Weights of a small GPT-style language model, trained from scratch on English Wikipedia.
Training: a variant of Adam for these matrices, 637M tokens.
MLP neurons of a small language model. Each row is named by its layer, matrix (up: input weights) and neuron, and shows model dimensions 32-127. Each number is 128 + 24 x the weight over its row's rms, rounded and kept within 0 to 255. Numbers have three digits each.
After each neuron's rows, "fires in" lists the words (lower case) most often at its 100 highest values on Wikipedia text that the model never trained on.

L2.up708:129121109123100141129131073159152153130189153155136142114130119134107117080114113086144137139132111139152117136151133163102075104139109144087167200099125122129150166132120122132143136131124101084134133182109064185108156141127112130138116153132178118153122113110125129149162106129120112144
fires in: "win", "won", "received", "lost", "graduated", "earned"

L2.up905:152110122152140126135131142110124114094157165135152129127117145093099124165105125165154158130139165153138146134130114119139133103116099137118113103127138123144059084115102098157144135108141125117156165146135156188128148121127160134116154171129145140111103148097118142108135145155143141140
fires in: "not", "t", "to", "originally", "had"

L5.up684:146147146137073148145137107105124166165207117117130106105133121171130126130122121145167138132139137085141109187142130129175159152059105117122128132115087108110125114083153137147154096174134127109147148088134120170091144077166174122118109126148082100089109160139114132116140095161108081140
fires in: "of", "all", "years"

L2.up974:207090156188111142111106124142155105145096126144150093136130145093125119129088118108105121091132126157129102132104144080090091142103141146145166139148166144135080135052103136106106092114129139172131163109131108142157140146145176134103129146156128107096110141120089095152155107159116140133
fires in: "in", "on", "as"

L2.up914:160121140095100126146104101136132152161158154121099104096138085101106125107148105136143123111201099108130092139101082124110105138130127120123121142177133115144162157081104158114119103112167089125154162135177121175127137161147123093114112145142086131091101117131090132140166106100145147135
fires in: "as", "was", "became", "of", "in", "at"

L2.up725:177112071134110131084135117132126108104145143103107143095114146139172163114112096117108113131157111119148128122123128163129127159145097109090114162157141134128168114127147144158125121122120141106110117113128111163147129099152151098132167146131111115111104177118111134160122105151133108145
fires in: "film", "book", "books", "volume", "filmography", "album"

L2.up772:108098145129133159113130134140148098173151137116144126131136137132131047137129101125104099085112164150169107112121122109118130112124110118129122085113089133154179124146159136163129129155125154119139156138125119132154147126202120134132150105161168133109125146111089083133119109123147138129
fires in: "league", "number", "office", "points", "goals", "votes"

L5.up122:149150158124183112111143101149170175120139125117132144144143121111121151143151133147159123136143104145194113131131182098185089096109104075131123106182124113118117122116111129148138165143114161110112132130123102134092147105144111119105175113137182069141108144112120159078138137145137138146
fires in: "first", "last", "present", "second", "current", "next"

L7.up628:108184108123162114140097138115119124131155118137162125125122132140138139148159135121176123091145084161184093169107164139146144148131116109095175147161110142110109146176141141156126141097069122108097119145116110167100129094132094118069116141102113093115111141110055112142134107142166103094
fires in: "on", "don", "donkey", "that"

L7.up146:128101088126138164093108084121141142134111117124092116093129173134150180159140145138127143083119126179104077126161148112148153143154133138124175148092141140129148133125107135094123156140121098141105167121125148134139136097105132113093113136132186113134109127112144153137174135129160121126
fires in: "to"

L2.up1069:133119168127124116156132114098103135154170151139142148126123130117130114081130137151107077129162180154108127136108119096143101134103108165115115152175134107087131115153145130129155102154108170126124176115115163120079122136152138143158151139129099119114116109150137125122121121101148136099
fires in: "and", "karvelas", "2012", "2022", "ii"

L5.up481:107140151154110145107118100135147122112144202116127182132163107165112123140130115108172149131103107164151135086122122130141101116128107169116171149137111108122156108095081107121102129127154132095141134132147128150077126141144083112133148135182173141105104133091083130129139126086120130146
fires in: "new", "his", "alfonso", "lewis", "elfsborg"

L2.up311:117117139108119108126094105092145096092099139161139133144160123120111105147108144166156165121138178164150143117165132108153097126075110151112159130110149140129139140096095126159135115091089129140145127141155133141118141119148148133129145163140113132081113119144070131115125123090154178164
fires in: "can", "could", "to", "may"

L7.up10:107147141152157147122157106180093126136124138114092115150157082159127143131100133102126136139150101154117098105141160132166175126124093135128110125140116100121137122123150139168144167128142104116101119042133147191102128142154126125122123119143114111153117155113161147127131102162119080115
fires in: "all", "one", "those", "some", "just", "every"

L2.up962:116121121099070123116057141168103161138158149088123175101146128152117131097111124122130157115143151125149140072112128137149087132120143117101088163130132080109130159112100089099137148142123195138122132115111107159090158146150118171122110111120139118140139132108149130126165122110120114140
fires in: "and", "as"

L5.up831:106122095153127128128122121093152118176105159118135122116127125082115114149123138113109107114135112127105098113129143175113160098117102122151136140120117090130084112132077159109113152130101113122090148104183155144129160113154129094131116183139143103117123169187098157114155090139144087128
fires in: "august", "november", "october", "january", "september"

L5.up1501:122106144173131161119124145160105125137128133084107131140111122130127109098101100097149127113131112155139180121090177115142090108097106160130151139102105097142131151136132166105149054090107085130126150101142121157082154133129140129132122126132119099100113144099082190119121136113124119144
fires in: "no", "in", "7", "any", "for"

L7.up629:105127120141120120124149149151135129129191120128125159148136124113134167130119121146148150050150117118116114143147131126163092161069106155132106113151138136165111134118136161131089105140123128145126119107106132137138121110159130149110120172126117145126113139108163165142131124083150148113
fires in: "during", "from", "in", "at", "by"

L2.up338:125117176095123145097116102103143111168157127139158165091155148133120127160097134131151123091157111159152122146156129049152117139100117142118133122130121109108099073112136108125120134099108100142125130143164126166105136123166115179129141133141144139104113145126135134146138115118183143114
fires in: "life", "career", "t", "year", "not", "track"

L5.up986:125163114139099137117105081144148092149163128081115164131184153139105118115128146158098108112140105180191129138124147143127133131153117144070181149105138117137133161114138150169125130125109083147156101066104135112140131113151093131102140131134139112109106146135116115127140075138143137107
fires in: "and", "which", "it", "that", "or", "its"

L2.up96:150145108170156140129131097124138143154094135145154122131140090117138100140096107147109120108148175160142123127126130153118107114066117160104112087152192133123122081149123142119082085118102075174146173126143129117147129142149185101105149135134114135091123142091122106124152143130168095126
fires in: "were", "are", "could", "can"

L2.up1018:161125110114090159103110132135128136153129148105103139117147102157120086136124123114132171081105116136139095150143129147126153155127082192102166124135155124097125106115120131110113151114142175111105153145142131099151148142144133121110144135113088075126099175118121127082142131106108142162
fires in: "for", "among"

L2.up1199:170108084146075133137148159106163109070142144130142167085130107120145101111117172170147141093124108134131171138128081080153116158094120173130109161146133099109097090084143108140116128132103140117106114144138105178109139129134142158168153120127118194105125164111132126149169129120132133110
fires in: "also", "often", "well", "widely", "always", "soon"

L2.up1528:146128087118106168105101114131162104155180143123135182132153092147190142104138100113146132110126128177123145134126158159155112154114103162126150112097133116097134160153134169137160089110106091160092119134176114170121130172131113116113131125101123110132110109142109116087126129101109095124
fires in: "one", "this", "any", "some", "every", "each"

L2.up404:104154066094103124072175149124136113113123137132125117103115146161192139187168127129125124111123081137142110164146115083090140109137109127133154111090093125121166117135114113182159111118109125140101133140177117132156135118142123165093163142172136158111115157101110108094126101122156121128
fires in: "0", "2020", "2000", "elections", "1980s", "2010"

L2.up1532:155127064120117180145149179121137179137149121143086139136080140119178115141153139122171114137155065116172115144136167121119146127148109158071126164158141088130154127095174108134114131166097093103129121117149103165115130116156151138154171150156125143115122155070128095151131119134188120141
fires in: "music", "film", "albums", "artists", "album", "art"

L2.up753:129100092087074162136117091145104142145120140128118178089151169138157106121131156113104174115147130137146105162166132146147149178108112118063111158140151130139133140111157172118144113149131154102134137072118085155135154138159135099135147134120101089142107157118139133145136107165159165125
fires in: "place", "spent", "gold", "jazz", "big", "number"